python train.py --norm_place="pre" --norm_eps=1e-06 --positions="rope" --rope_base=36200.0 --rope_fraction=1.0 --parallel_block=false --init_std_qkv=0.0333 --init_std_o=0.0 --init_std_down=0.0 --lr=0.00156 --beta1=0.95 --grad_clip=2.0 --steps=8472
MLP neurons of a small language model. Each row is named by its layer, matrix (gate and up: input weights; down: output weights) and neuron, and shows model dimensions 96-223. Each number is 128 + 32 x the weight over its row's rms, rounded and kept within 0 to 255. A neuron's up and down rows have the sign that makes its largest values positive.
Before each neuron's rows, "fires on" lists the tokens most often at its 100 highest values on Wikipedia text that the model never trained on. A number after a token or word is its count.

fires on: "or" 36, "er" 27, "u" 8, "ul" 7, "ent" 5, "ur" 4
L5.gate390 [137 160 160 158  86 170 180 139 109 192 107 140 156 138 101 123 187 184 118 104 196 147 176 139 144 164 154 146 127  72 129 117 167  93  95 103 140 170 106 129 136  99 137 106 193 104 151 137  67 105 181 147 198  72 128 103 172 136 170 119 103 129 103  82  78 145 118 110 112 174 138 113 108  77 120 114 156 151 138 125 103 182 136 139 123 143  49 163 135 105 109  80 117 124  99 109  93 129 202 124 106  98  99 134 117 117 103 149 112 188 188 162 146 148 136  93 137 119 167 159 121 134  94 125 122 150  95  71]
L5.up390 [111 130 129  60 106 140 169 130 106 232  97 100 159 164 124 128  96 156  81 103 143 167 117 124 145 155 165 115 107 130 108  81 138 149 127 106 217 134 134 103 143  91 128  94 126  87 122 152 107 146 102 150 124 116 141 113  99 174 158 118 104  96 115 124 135 144 111 161 100 138 133 102 158 132 148 161 144 160 145 102 110 142 159 148 171 171 120 131 168 113 113  85 174 166 108 117  83 106  97 103 122 113 117 136 182 137 118 160 151 136 172 117 106 158 167 115 209  57 140 175 142  79  72 135 121 129 132 103]
L5.down390 [108 148  40 168 104 159 126 126 101 155 101 108 189 115 157 216 171 104 129 144 149 118 126 178  92  90  92 145 100 103  76 113 146 148  96 148 148 138 115 167 155  98 114 159 145 126 147 126 158 133 100  49 150 163 147 143 172 113  49 129  70 139  96 151  97 154 136  69 153 138 138 146  86  98 133 106 147 136 127 119 159 164  83 188 163 176 125 164 135 253  87 115 174 132 152 125  80  64 172 160  58  83 202 128  85 128 100 131 136 121 132  98 188 116 139 161 158 111 128 126 131 116 139 159 127  98 175  98]

fires on: "an" 24, "s" 17, "et" 16, "p" 12, "x" 10, "ch" 4
L5.gate248 [178 129 178 151 103  89 106 193 123 142 131 102 121 134 108 117 165 183 150  79 132 103 136 138 188 149  87 119 135 159 107 106 114  96 185 109 144  99 126 100  95 140 105 157 151 116 161 168  40 124 110  95 167  99 103 141 130 105 187 116 146 122 121 139  94 115 149 161  71 130 107 158  90  53 104 166 169 142 100 125  73 156 201 129 177  70  98 149 136  95 117  42 167 158 111  81 133 156 127  89 103 143 115 122 111 133 138  69 101 172 120 154 103 121 143 116  98 126 136 121 132 189 116 135 135 143 136 172]
L5.up248 [170 101 131 124  99 159 147 106 160 162 138 150 169 132 120 151 148 144  90 130 203 134 194 160 117  98  83 161 135 166 145 123 103 133 108 119 118 142 105 104  79 128 136 184  98 101 143 161 146 158 153 155 137 174 148 168 184 139 197 124 150 141 136 130 131 104 130  92 127 155  90 121  84 108 118 118 120 165 147 164 138 151 101 135 127 105 121 153 175 159 114 137 170 107  76  81 164 125 137 137 130  95 112 107 158 123 113 175 127 197  84  91 124 110  94 126  84  99 113  96  67 203  40  91 141 123  92 129]
L5.down248 [ 73 142  91  93  84 153 155 105 102 141 121 173 142 137  55 130 166 102  96 128 167 116 188 163 108 120 108 125 142  75 156 120  81 127 100 135  82 129 109 150 179 103 167 113  88 160 121  55 150 132 106 135 104 150 123 150 134 158 116  83 130  72 136  89 170 120 145 130 113 116  51 118 149 174 110 109 137 126 144 187 185 154 113 166 104  89  90 137 117 197 147 126 163 129 121 107 159 169 182 140 120 124 196 170 139 115  98 133 156 157 109 162 131 179 149 163  78 113 103  71 117 160 132 129 136 149 103  71]

fires on: "a" 23, "iam" 22, "erm" 10, "u" 9, "im" 9, "om" 9
L5.gate51 [201 134 131 102 151  82  87 148 150 177 130 138 139 110  68 139 112 102 117 155  84 201 165 119 145 157  89  75 202 119  91  70 167  87 182 122 144 141 108 149 189  80 179 121 139 135 133  97 120 114 143 140 130 137 147 157 105 138 116 126 131 143 154  97 141 126 175 110 164 122 104 138 205 145 106 182 158 135  76  46  98 134 131 100 181 140 147 167 155 110 110 120 188 163 127 155 137 163 134  75 100  94 170 163  86 122 147 141 168 148 148 138 143 125 245 141 135 156 113  54 112 192  80 167 100 143 185 111]
L5.up51 [122  91 171  78 124 146 108 145  93 164 138 128 153 126 113 181 101  84 119 107  97 154 155 127 118 129 158 176  94  68 106 108  68 179  99 110  95 202  84 119  90 131 131 140 101 143 154 114 152  95 119 132  79 154 122 121 116 163 163  92 165  72 137 148 117 196 124 177 129 129 145 161  59 100 168 133  47 154  82  88 140 212  89 141  96 123 105 160  76 124 126  78 155 110 116 153  88 111 145 141 148  90 122  70 118  84 135 156 104 122 101  90 158 156 111 168 136  49 151 112 141 143 112  85 207 129  88 191]
L5.down51 [172 124 151 106 148 174 170 194  93  92  69 153 138 129 102 119 133 183 148 123 128 126 119 133 108 160 122 140  97 150 134 109 189  65 126 143 116 109 182 145 188 137 183 135 160 111 134 134 149 160 128 115 145 169 144 145 103 128 146 160 164 130 115 190 140  87 147 104 122 189 143  98 150 122  88 100 153 124 108 105  91 121 109  96  82 139 146 110 149 102 117 172 166 147 119 174  97 117 120 152  94  85 145  84 169 124 192 116 114 124 137 149 164 100 148  88 105 118 131  93 139 155 154 139  80 135 104  72]

fires on: "ist" 17, "an" 14, "or" 13, "en" 11, "u" 7
L5.gate210 [104 123  98 108 102 106 144  84  99 111 132 152 116 140  73 139 104 116 172 146 172 128 155 101 147 186 143 176 151 155  88 132 135  98 160 152 131 159 123 159 116 155  94 105 205 115  91  73 102 101  97 103 138  88 130  78 155 187 183  70  93 104  78 116 122 144 128 112 193 135 101 155 122 139 138 116 123 158 119 103  67 126 119 126 120 123 141 102  79  85 152 107  73  93  89 149 171 105 129 121 142 151 127 111 103 173 170 101 171 112  84 107 142 157 135  98 152 135 159 163  99  77 104 161 110 126 134 122]
L5.up210 [119  91 197 145  82  87  68 180 128 120  48 118 154 143 144 142 157  58 170 183 121 166 143 113  99 125 120 133 118 187 161 126 130 131 134 177 165 163 139 120 111 141 187 112 126 133 102 113 147 109 155 102 116  90 146  63 134  99 126  99 126  63 146 210 120 127 123  76  94  89 101 118 160  84 145 134 143 153 166 125 117 165  36  93  96 107  31 164 130 138 113  83 188  88 132 128 195 129 138 127 171 138 171 117 109 116 120 102 155  81 116  99 141 140 112 136 150 137 137 125 112 137 174 110 148 126 120 159]
L5.down210 [130 118 115 102  83 138  85 123 117 110 102 160 124  90 137 152 188  96  99  98 155 153 103 105  85 139  95 107 122 169 126 183 161 153 130 160 165 150 101 116  85  99 169 124  24 127 161 150 199  99 194 154 153 155 117 134 145  86 109 162  72 109  65 156  85 112 119 138  95 189  76  93 130  81 138 112 153 121 129 131 128 147 100 135 109  99 123 125 146 108  86 107 147 121 144  78  66  96 102 143 114  92 156 139 105 174  92 131 117 126 204 153 122 153 120 147 100 125 129 134 106 101  99 142 126 113 128 136]

fires on: "ast" 26, "ar" 13, "al" 11, "tern" 9, "n" 9, "or" 8
L5.gate40 [130  98 170 161 133 111 109  97 102 171 129 119 165 118 104 140 122 142  65 135 149 110 102  69  75 109 165 101  90 145 103 112 135 122  89  87 101  75 148 142 102 113  96 155 126 106  88 105 144 102 137 177 146 108 103 166 120  85 191 169 169 107 128 125 144 105 150 125 149 135 151 135 110 157 115 127 152 150 158 115 118 167 181 113 189 116  76 100 174  92 121  74 157  71 102 115  72 117  71 128 101  72 155 127  82 138  80 127 166 128 135 213 139 183 144  86 141 151 103 172  89  99 174 144 155 149 116 100]
L5.up40 [135 178 178 139 185 137 171 129 104 114 144 128 128 130  99 163 179 105 162 123 185 144 116 185 129 156 108  95 148 114 118 110 115  92  42  77 158  96 127  95 133 180  68 123 102 144 125 156 150 189 112 125  77 126 151 118 111 135 204 156 206  44  83 121 143 197 166  91  98 145 126 134 157  72 145  78 101 134  91 146 126 139 125 167 104 138 180 109 202 141 149  89  96 165  65 148  87 137 155 172 138 137 150  94 113  99 110 154  61 155  67 136 109 130 126 128  82 151 171 178 133  60 132 108 142 146 113 102]
L5.down40 [117  89 178 111 139 102 129 148  91 113 187 134  69 127 116 115  22 169 184  57  87 151 135 111 120 110 107 109 108  73 135 151 177 114  97 142 104 173 148 128 149 149 158 131 117 113 154 106 149 137 115  93 159 139 193 150 137 116 109 117 151 134  86 140 125 117  95 124 119 123  53 146 118 202 120 110 116 133 138 106 114 115 150 121 179 108 178 117 125 213 114 131 138 119 140 139 159 105 114 103 135 131 155 190  95 148  67  34  76  83 110 115 128 137 159 175 105 173 103 139  78  70 170 156 125 110 163 115]

fires on: "ar" 32, "or" 19, "st" 14, "ing" 11, "l" 9, "ound" 4
L5.gate184 [155  97 133 140 159 108 196 139  71 144  60 124  88 143 220 141 137 114  86 154 128 100 150 113 121 171 189 211 183 140 116  79 132  96 151  87 134  96 105 118  99  80 132 148 125 151  82 110  65 169 179 146 129  90 143 132 117 128 132 143 154 111 104 124 135 131 116 139 194  78 138 127  94 136 162 124 204 139 154 136 139 107 147  51 133 121  92 143 109  77 115 132 129 125 160 155  85 144 114 176 132 146 142 184 118 108  85 115  80 128 141 133 119 137  92 169 110  94 185 167 118 179 139 164  97 119 130 119]
L5.up184 [141  97  79  73 123  76 157 140  88 118 117 154  79 154 175 156 187 110  36 163 128 122  92 101 120 152 135 140 206 180 120  77 141 163 141 143 117  66 138 132 128  82 172 150 101 122 107 122  97 172 166 132 150 114 169 101 117 133 190 143 184  93 144 104 104 135 150 141 153 132 148 149  90 130 132 145 182 153 122 109 111 124 115 121  88 127  97 104 171 104 101 158 162 122 194  75 142 128  73 177 168 117 115 122 145 112 157 155  93 148 138 139 142 119 139 150 134  96 158 139 109 107 136 163 139 139 116 105]
L5.down184 [131 122 100 155  97 110 112 101 119 107 123  71 130 134  94  99 127 104 147 159 124 156 149 102 163  92 150  77 117  76 119  66 126 142 117 109 146 173 157 104 117 151 114 117 149 128 179 125 136 181 123 168 103  93 169  91  91 117 167 150  92 152 146  98  97 116 127 126 145 107  24 155 140 184 140 150 121 106 114 176  95 102 214  87 122 108 171 146 193 255 150  73 114 108  84  73 143  74  68 108  78 172  86 102 127  96  77  79 144  52 149 149 104 176 113 136  79 116 155  74 122 118 136 119 121 166 178 112]

fires on: "al" 22, "ial" 20, "ate" 8, "ional" 5, "ant" 5, "th" 5
L5.gate130 [106 193 160 127 164 147 135 151  89 118 127 211 166 149 128 152 121  52 125 174 134 170 124 155 122 100 114  99 147 160 178 100 116  83 128 108 127 154 124 145 167 117  57 124 155  94 117 141 127 117  76 130 141 129  98  68 165 116 147 100 118  96  92 140 109  84 143 136 117 161  99 183  99 137 113  94 113 108  84 136  60 107 137 156 109 106 105 128 117 104 124 124 133 198 153 117 109 118 144 120 185 203 154  65 145  55 151 156  83 161  87 122 131 146 185  93 127 122 150  99 103 110 117 137 104 113 164 170]
L5.up130 [183  65 124 111 138 138 145  44  99 153  80 198 101 170 156 106 133 139 107  74 138 105 161  84 102 125  86 147  49 106 117 120 153 112 118  79  88 109 155 161 150  70 111 128  91 117 181  91 129 108 144 141 140 167  95 150 157 136 132 101 119 138 120 119 160 102 150 149 142 124 133 137 182 113 173  88 126 123 117  74 161 163 146 135 113 163 150 114 149 116 119 126 122 154 149 185 138  83 120 144 138 182 131 160 226 173 183 118 170 106 124  92 157 145  99  63 113 141 120  20 116 109  74 124 111 112  97 133]
L5.down130 [111 181 100 158 217 103 101 168  65  69 131 163 116 176 108 102  95 111 153  99 139 127 209 131 182 104  59 116 140 165 151 126  93 118 117 121 133 156 129 173 155 149  66 101 150  67 111  72 121 134  83 160 173 179 124 121 160  38 156  83 132  53 158 124 156 181  71 177 149  69 110  90 129 119 112  65 133 165 124 119 121 169 178 149  98 112 136  78 166 111 185 130  98 110 126 161 106 178 125 161  84 140 130 119 148 138 162 140  91 129 149  77 168 111  91 124 109 131  91 106 141 150 111 180 161 105 134 165]

fires on: "or" 21, "\n\n" 11, "w" 7, "u" 7, "s" 6, "-" 6
L5.gate103 [ 95 146 107 130 131 113 147 118  67  92 100 104 110  88 115 109 166 120  93 144 108  95 106 101 117 132 133 147 155 121  75  98 145 128 163 141 141  97 115 124 152 138 178 149 132 116  64 123  89  90 139 199 154  49 140 151 148 108  99 162 151 190  93 129  79 131 140 141 169  88 150  81 145 136 134  91 106 109 139 170  69 149  81 116 156 169 143 155 108  94 121 140  84  97 109 204 163 134  70 144 101 139 150 136 174 135 151 161 141 110 167 146 124 162 137  97 155 168 124 102 126 131  72 167 118 137 157 126]
L5.up103 [ 77 184  94 104 137  63 131 108 106 145 116 134  72 137 131 101 145 121  64 148 121 143 106 148 129 160 135 149 185 111 130 134 128 151 126 139 128 174 111  78 105 160 187 130 128  87  94 179 173 176 106 179 147  82 207 106 160 167 105 238 111 139  80  52 119  75 127 119 175 130 145  98  99 173 143 108 186 153  55 173  94 141 147 124 163  91 125 187 172 118 145  79 131  97 164 121 115 142  94 103 123 145 128 150 136 150 161 146  81 117 161 135 114  99  84 133 196 124 163 101 139 126 127 137 133 143 164 126]
L5.down103 [111 125 107 126 142 143 173 152 151 158 139  96 122 142  74 147 151 104 121 132 122  61 107  88 103 166 107 141 119  79 193 167 123 155 123  82 141  92 139 123 150 122  79  82 153  69 174 117 128 151 127  86 189 152 145  77 130 113 119 186  90 156 138 126 155 124 105 147 114 115 123 119 173 134  95 154 121  86 143 100 164 159 119 113 120 139  99 108 151 204 175 125 121 111  87 123 132  76  90 147  99  78 153  54 134 137 102 129 102  99 151  99 169 117 120 124 172  88 112 164 111 111 111 113  60 185  80 119]

fires on: "u" 43, "er" 23, "om" 15, "ire" 6, "ep" 5
L5.gate132 [207 140 131 149 126 175 119 137 149 173 141  95 155 158  99 201 121 126  60 136 137 111 169 123 110 169 138 113 118  64 138 119 138 165 180 168 146 112 107 134 157 124 196 156 100 132 127  90  89  87 171 167  94 176 127 130 126 144 167  97 178 174 154 129 123 141 153 114 118 157 191 169 133 146 191 196 111 110 140  76 147 141  43 116 147 150 133 139 125  84 117 131 170 159  79 162 138  98  70 169  98 109  84  73 149 126 149 164 154 104 129 168 113  83 184 129  98 150 206 119 119 157 102  90 132 115 163 171]
L5.up132 [147  61 152 157  92 154 111 103 133 169 147 106 151 127 132 111 154 175  64  79 140 168 113  83 140 134 118 133 118 149 139 155 126 133 146 139 140 109 135 114 103 107 181 153 205 117 152 147  41 128 160  69 122 170 174 127 144  87  87 110  98 106 140 147  74  70 141 136 120 128 164  35 115  96  48 198 185 190 101 132 122 139  72  94 150 162 125 152 129  84  59 109 131 176 155 178 132  71 120 131 127 139 106 150 111  91 142 146 158 117 134 137 116 127 163 126 201 107 108 164 131 136 136 132 147 144 142 165]
L5.down132 [112  84 128 130 111 112 129 122 120 160 164 128 192 147 143  93 133  66 119 112 156  62 199  94 134 174 114 157 130 103 123 158 151 154 108 139 194 144 133 172  89 161 102 168  76 122 128 142  69 123 181  98 100 122 173 126  85  95 182 142 150 104 147 104 148 147 105  55  88 106  52 149 139 117 175 147 148 164  69  70  86 147 124 132 123 148  97 155  78  81 127 125 154 163 121  88 112 178 148 109 102 115  94  95 151 118 173 107 112 125 179 142 168 136 151 108  99 138  89 144 125 102 172 161 125  95 146 121]

fires on: "in" 43, "f" 10, "ss" 7, "ound" 7, "ig" 7
L5.gate148 [117 132 123 138 191 144 105 105 110 143 116 172 177 135 151 136 127 139 172  72 152 162 114 117 184 160 140 147 184 131 157 128  71 121 113 195  49 138 132 203 170  94 127 165  81 141 113  83 141  51 141 137  72 138 141 112 120 135 124  65 122 118  92 104 110 152 123 168 134 148 139 139 122 121 100 137 211 189  88 163 139 146 146 139 115 103 121 114 115 112 115  54 150  61  94 130  64 148 112  82 114 124 165 168  71 114  81 123 117  46 151 170 157 122 162 104  70 130  75 132 205 124 128 126 161  99  70 139]
L5.up148 [130 102 131 127 169 108 120 126 103 162 122 143  39 117 124 104 129  83 116 110 147 128 116 182 168 121  86 109 204 106 121 111 135 118 124 115 157 198  66 124 117 138  82 135 123 104 124 101 161 110  92  61  97 139 135 153 121 128  98 104 126 109  84 156 139 128 132 132 141 146 120 142  67 134 127 120 123 149 113 115  82  37 112 142 156  83  92 100 128 115  69 132 127 158  51 130  82 135 156 129 175 136 150 191 142 119 143 112 147 121 171 121 183 159  83 146  86  95  98 131 192  48  99 159 104 123  94 116]
L5.down148 [106  90 152 132 143  96 114 183 153 109 199 113 115 116  68  92 170 188 120 176 148  68 171  92 140 134 202 145 114  94 170 112 110 110 114 171 127 139 113 101 144 104 115  91 155  91 170 162  64 124 158 148 151 123 150  63 103  48 183 151 129 192  78 139 122 142 147 139 138 121 127 171  75 175 166 111 149 107  88 101 122 144 173 117 152 185 125  89 117 122 118 144 126  70 133 133 149 143 167 175 129 156 111 148 127 100 108  91 122 146 116 131  98 173 133 117 173  80 146 159 127 171 202 153 169 150  92 189]

fires on: "ad" 46, "enc" 19, "c" 14, "in" 10, "ac" 5
L5.gate387 [158 151 137 187  93  85 147 119 123 150 130 143 152  47 132 134 144 165  94 189 185 174 118 113 198 140  70 116 129  72 126 117  98 129  96 129 106 125 190  97 130 106  77 143 132 137 124 145 135 113 127 133 155 137 158 117 136 133 102 114 155  95  98 128 146 125 161 130 131 146 150 166 177 131 143 178 223 121 143  83  97 102 168 148 167 124  79 125 114 117 155 115 136 101 117 151 121 163 138 110 164 117  95 114  76  57 137 104 102 127 110 100 130 189  88 117 191  54 138 181 159 166 128 132 100  71 113  69]
L5.up387 [170  48 150 126 101 152 153  92  97 133 122 100  94 110 166 139 151 127 128 136 153 127 155  89 125 144 131 175 126  87 134 148 133 169  87 136 152 100 155 160 136 106 108  86 158 116 101 123  69 133 136 112 123 102 150 151 151 160 109 187 119 165 103  67 151 135 132 163 104 130 104  73 191 116  89 148 192 148 154 133 157  77 134 140 125 130 214 145 183 128 140 136 152  68 137 141 112  92  88 126  95 135 128 119  70 139 136 127  93 215 150 133 106 156 138  92 123 169 119 163  94 121 159 163 176 138  85  86]
L5.down387 [ 87 178 163  89 128 116 107 109 141 160 144 112 126 154 123  82  83 167 134 108 189 133 142 219 148 103 157  95 135  99 165 128 132 123  68 116 123 124  93 162  69 112 114  94 119 129 132  94 101 169 103 158 173 166 194 183 119 100 140 137 177 126 120 156 136 138 135 149 135 146 123 171 192  93 104 146  97  77 153 101 103  62  94 101 150  69 110 163 108 229 150 101 153 122 118 110 105 142 119 100 154 165 144 139 152 106 126 155 143 154 168 125 130 153 100 180 172 128  94 155 104 164  91 120 187 100 101 128]

fires on: "i" 46, "er" 18, "or" 17, "u" 9, "ect" 5
L5.gate56 [117 136 152 151  96 134 215  84  61 182 141 110 107 115  84 175 131 128  89 102 110 134 134 152 177 142 127  84 143  78  89 102  94 143  94 128 153 179  90 140 128  53 141 125 116  78  82 114 129  56 137 168 147 100 152  85 150 126 166 130 101 138  71 166 133 133 131 168 133 129 177 103 103  84 105 154 174 134 161 129  85 162 124 128 169 163 109 157 118  85  86  53 128 136 153 112 201  97 121 114  90  70 127 101 129  97 147 113 111 172 109 153 105 144 179 116 178 119 162 114 131 118  83 196 136 123  94 167]
L5.up56 [105 123 135 138 148 149 154 158  97 165 110 121 134 136 103 121 150 104 101  98 145 153 151 130 100 162 153 125  79 156 110 121 124 136 157 154 138 176 101 140 151 128 114 163 124 144 111 143 142 115 181 124  64 154 156 146 155  98 134  82 157 114  84 162 111  85 103 122  74  99 102  71 116  93 143 151 166 147 162 181 100 156 141 126 172 179 148 197 129 152 164  88 192 189 156  92 163 107 144  63  72  57 170 180  96  77 152 101 155 135 126 161 169 169 118 120 141  96 147 161 146 131 125 156  66  72  58 118]
L5.down56 [ 75 103 103 132 118 168 123 154 179 128 126 144 134 149  43  96 142 102 119 101 139  87 140 103 106 142  99 144  88 104 105 170 102 117 116 126 132 115 125 143  96 102 103 164 103 129 187 103 137 123 140 130  93 158 151 112 117 126 155 104 165  89  87 143 109 177 119  93 140  93 117 159 128  98 147 122 161 107 207 133 134 186 142 111 188 196 164 101 144 245  57 195 147 140 131 151  95 120  37 134  83 137 125 123 132 101  91  74 122 115 124 154 134 123  94  97 127 105  84 129  99 142 165 140 154 116 148  95]

fires on: "est" 26, "ant" 18, "th" 11, "ther" 6
L5.gate32 [118 122 130 136  82 150 125  83 147 154 152 131  89 102 159 170 180 114 137 176 137 138 130 130 137 108 115 148 106 109 106  93 147  64  79 130  29  93 143 220  78  81 123 150 102  86  95 123 160  59 104 126 144 120  80 111 127 109  83 146 158 164 158 154 113 123 106 132 100 117  66 166 141 132 136 120  94 115 149 132 124 176 114  94 159 126 131 104 121 121 133 136  94 131 151 110 131  76 144 108 146 146 144  84 196 106 114  86 120 124  96 111 117 204 127 156 137 142 136  73 114 120 141 177 147 129 147  60]
L5.up32 [105 112 129 122 118 135 134  88  88 119  99  98 155 106 159  50 109 157 129 123 126 154 184 207 189 149 108 137 107 131 179 110 124 131 119 100 115 162 158 166 166  98 132 139  83 127  40 112 126 146 162 154  98 139  81 140 105 175 113 127 154 158  70 154 111  54 130  90 160  93 178  83 116 115 107 151 158 138 186 126 127 196 104  84 138 123 128 106 140 159 110  65 137  55 139 152 129 118 140  66 161 122 143 183 111 138 174 110 124 105 145 148 122 176 128 114 183 115 112  91 108 142 124 181 114  56 159 118]
L5.down32 [133 148 118 112 130 135 126 155 145 140 163 125 164  82  59  88  72 157 151 100  30 160 132 138 186 153 154 104 125 129 125 112 115 152 185 133 108 161 118 117 112  99 147 122 178 145  95 144 118 158 162 182 126 122  79 171 119  77 168 163 149 149  97  93 149 133 156 155 124 116 146 139 103 146 138 103 138 106  44  94  74 109 218 157 103 130 103 143 124 213  88 121  77 140  73 173 110 108 104 175  93 160 109 127 171 152 159 139  79 135  85  82 132 128 139 145 120 181 109 152 165 132 134 137 148 169 170 108]

fires on: "en" 27, " de" 16, "a" 12, "el" 10, "n" 8, "u" 7
L5.gate213 [132 115 132 130 152 103  67 138  87 164 102 103 123 106  94 129 137 172  83 161  89  24 109 114  83 123 188 152 144  79 101 123  85 104 136 154 135  93 132  78 158 115 124 113 138 135 147 111 117 133 161 167 163 123 127 120 116 187  92 129 164 103 104  77 157 101 188 110 120 156 166  97 158 181 122 165 106  97  65 135  46 137  83 117 163  91 123 158 142 117 128  68 110 162 154 125 158 126 104 137 137 133 176 113 139 139  94  94 125 107 163 114  97 111 170 154 141 171 111 158 107  80  96 146  74 119 173  98]
L5.up213 [117 107  92  90 110 126 111 111  80 147 144 160 118 123 115 142 129 121 135 168 179 121 104 131 119  96 125 132 130 120 147 116 120 162 111 130 160 124 134 111 165 114 111 140 112 149 125  76  72 124  78  80 127 145 124  98 141 171  94 174 145  79 126 116 126 175 105 115  85 149 185  84 179 113 176  81 137 132 103 119 133 168 111 169 105 144  94  75 133 134 187  65 150 160 126  85 114  90 122 144 177 106 151 165 145  93 113 167 156 167  97 153 210  73 139 189 150 181 187  99  72 128 130  56 160 143 160 104]
L5.down213 [114 138 163 130  96 127 119  81  82 112 102 137 149 106  91  62 130 103 104 141 126  89 112 162 148 145 145 154  85 178 128 144 121 122  99  76  71  94 202  94 145 101 182 171  82 142 127 126 163 137 114 209 112 197 106 116 124 147 115 100 162 155  94 101 134 120 125 100 189 171 112  84 124  94  58  87 151 180 156 158 130 104  95  41 103 127 157 154 120 141  80 187 107 111  57 152 101 180 136 134 193 105  45 134 125 119 124 140 166 104 133 100 133  56 133 131 121 177 206  85 133 121 124 162 140 114 113 105]

fires on: "g" 13, "om" 12, "ad" 11, "ac" 10, "ic" 9, "c" 9
L5.gate109 [154 119 144 170  70 171 163 126 160 157 151 113  77 135 148 113 150 159 161 176 114  75  89  99 137 113 120  77 113 103 138 116 146 114 138 118 124 115  74 186 122  79 140 175 133 127 129 135 132 114  89  87 143  90 130  22 133  60 169 140 159 127  81 163  84  94 200 150  91 186 159 146 152  85  88 111 105  85 110 116 168 129 107 140 153 144 136 142 121  66 148  95 128 135  84  82 118 140 104 153  48 170  75 113 160 113 150 135 170 108 144 136  82  97 126  87 131  96  87 128  86 111  97 102 111 130 111 135]
L5.up109 [118 131 124 147 145 146 100 116 135 163 160 113  57  66 161 131 172 170 162  80 158  84 128 128 131 137  74 122  97 139 176 111 154 132 178  86 108 102 141 133 174 170 114 144 131  64 171 146  93 122  63  61 159 116 116 122 146 104  89 130 128 130 110 104 120 137 131 157 136 159 151  86 145 145  83 165 154 166 116  87 134  37 150  94 160 121 172 147 194 129 120  83  74 112 186 132 130  96 152 124 169 181 145 125 164 175  90  97 118 206 128 136 173 116 173  68  99 163 152 107 112 140 152 114 152 121 117 138]
L5.down109 [101 143 133  83  88 159 137 161 153 185 126 143 139 110 142 168 177 133 114 117  85 123 194 129 109  92 107  91 135 131 115 117 134 116 115 142 127 148  90 157 166  98 101 131  71 148 140 151 149 128 119 160 162 147 127 157 154 111  99 143  83 168  90 159 130 114 142  83 145 144 158 144 177 151 189 145 111 122 138 149 134 133 115 191 128  97 125  82 107 178 122 114 135 171  75 131 100 142  59 131 140 157 132 188 186 173 162 184 137 161 111 184 140 119 143  48 125 186 107 136  87  69  79 166  99 124 118 147]

fires on: "an" 14, "out" 11, "u" 11, "s" 9, " of" 9
L5.gate340 [132 130 137 112  45  72 108 134 147 138 113 128 117  71 113 114 133 192  88 155 148  69 135 159 155 170 117 131 116 108 162 114  92 127  75 145 156 162  99 172  62 107 157 141  95 129 136 152  96 124 115 121 144 149  58 113 185 169 118  73 141 137 128 123 157 141 138 130 110 120 155  90  98  50  83 116 146 177 127 123 103 110 212 116 155  59  79  97 142  79 144  74 158 137 103 175  63 107 147 127 145 128 142 149 136 102 139 103 151 141 126 117 133 134 136 119 143 156 126 166 114 145  94 164 134  94 142  91]
L5.up340 [124 118 140 108 161 105 108  96 126 116 106  61 161 121  96 154  92 130 122  74 132  96 170 121  87 116 171 172  99 134 126 108 147 120 180 168 133 116 113 137 101 144 190 144  79 102 132 193 147  80 137 110  78 128 125 118 158 174  95 124 133 110 155 105 184 128 102  90 127  63 143  88 108 130 183  79 190 149 123 127 128  97 179 128 121  70 138 143 110 161 139 124 108 124 139 153 140 111 100 155  95 137 134 136 135 180 117 146 134 112 117  94 147  98 127 178 185 132 116 116  83 118 174 142 110 120 141 116]
L5.down340 [153 141  75 147 201 106 132 124 169  57 127 156 117 160 105  61 188 138 104 147  93 138 123 132 129  63 146 132 136 113 115 126 127 100 103 152  95 151  86 154 118 140  97 115 131 113 118 111 179 154 124 130  56 132 158 139 173 157 150 157 172 129 167 132 206 156 153 138 133 134  92 113  77 182 109 102 141 126 104 152 141 115  37 129 133 107 148 140 141 206  89 111 104  75  62  72 162 108 117 124 133 148 118 138  69 120 159  93  92 123 148 146 115 143 146 173 116 115 178  94 136 109 115 159 109 138 117 125]

fires on: "al" 28, "e" 16, "ort" 8, "ant" 5, "ern" 5
L5.gate253 [104 173 150 124 114  99 134 114  46 142  71  89 164 128 219 121 154 165 156 152 118 174  97 105  96  74 132  80 134 153 123 154 114 116  57  94 106  78 154 136 113 181 145 115  99 114 167 161 131  67 141 153 192  67 107 149 120  91 156  89 126 138 166 126 139 106 178 154 126 154  93 144 153 102 112 182 125 147 111 114 115 135 165 128 143 109 142 166 157 117 106 147 103 114  99 104  93  73 100 122 195  94  69 175 158 160 168 150 167 122 115 123 122 155 135 106 122 135 129 126  97  42 144 222  98 198 105 178]
L5.up253 [119 133 173 166 110 111 155 121  97 105  83 105  92 167 108 186 128 100 132 124 210 126 110 100  83 101 128  87 154 114  78  86 143  97  79 105 110 108 144 132 126 161 101  82 161 108 138 108 157 117 186 166 120 124 126 159 172 176 170 100 106 112 119 160  93  82 182  94 120 147 102  97 149 135 162  74 132  66 113 100 114 177 178 115 130 103 138  68 100 117 113 115 115 130 122 153 151 120 124 120 100 190 110 110 156  88 105 122  97 140  85 167 136 116  45 190 119 148 194 174 104  89 126 158  44 163 141 111]
L5.down253 [155 173 157 145 127 151 144  91 141 175 171 136 102 194 181  77 150  35 120 110  74 106 184 128 151  73 139 102 174 125 152  84 118 173 193 134  93 121 162 136 152 134 126 192 140 107  78 165 124 185 131 133 159 103 100 172 196 129 148 121 125  77 188 112  69 152 135 175 120 154  85 137 104 204 127 107  88 146 146 109 130 175 176  93 146 129 106 130 136 190 128 138 145 147 161 134 107 150 147  74 148 117 123 102 119  90 173 195 132  92 124  97  92 137 162  87 126 145 163 111 155 157 138 187  88 171 161 125]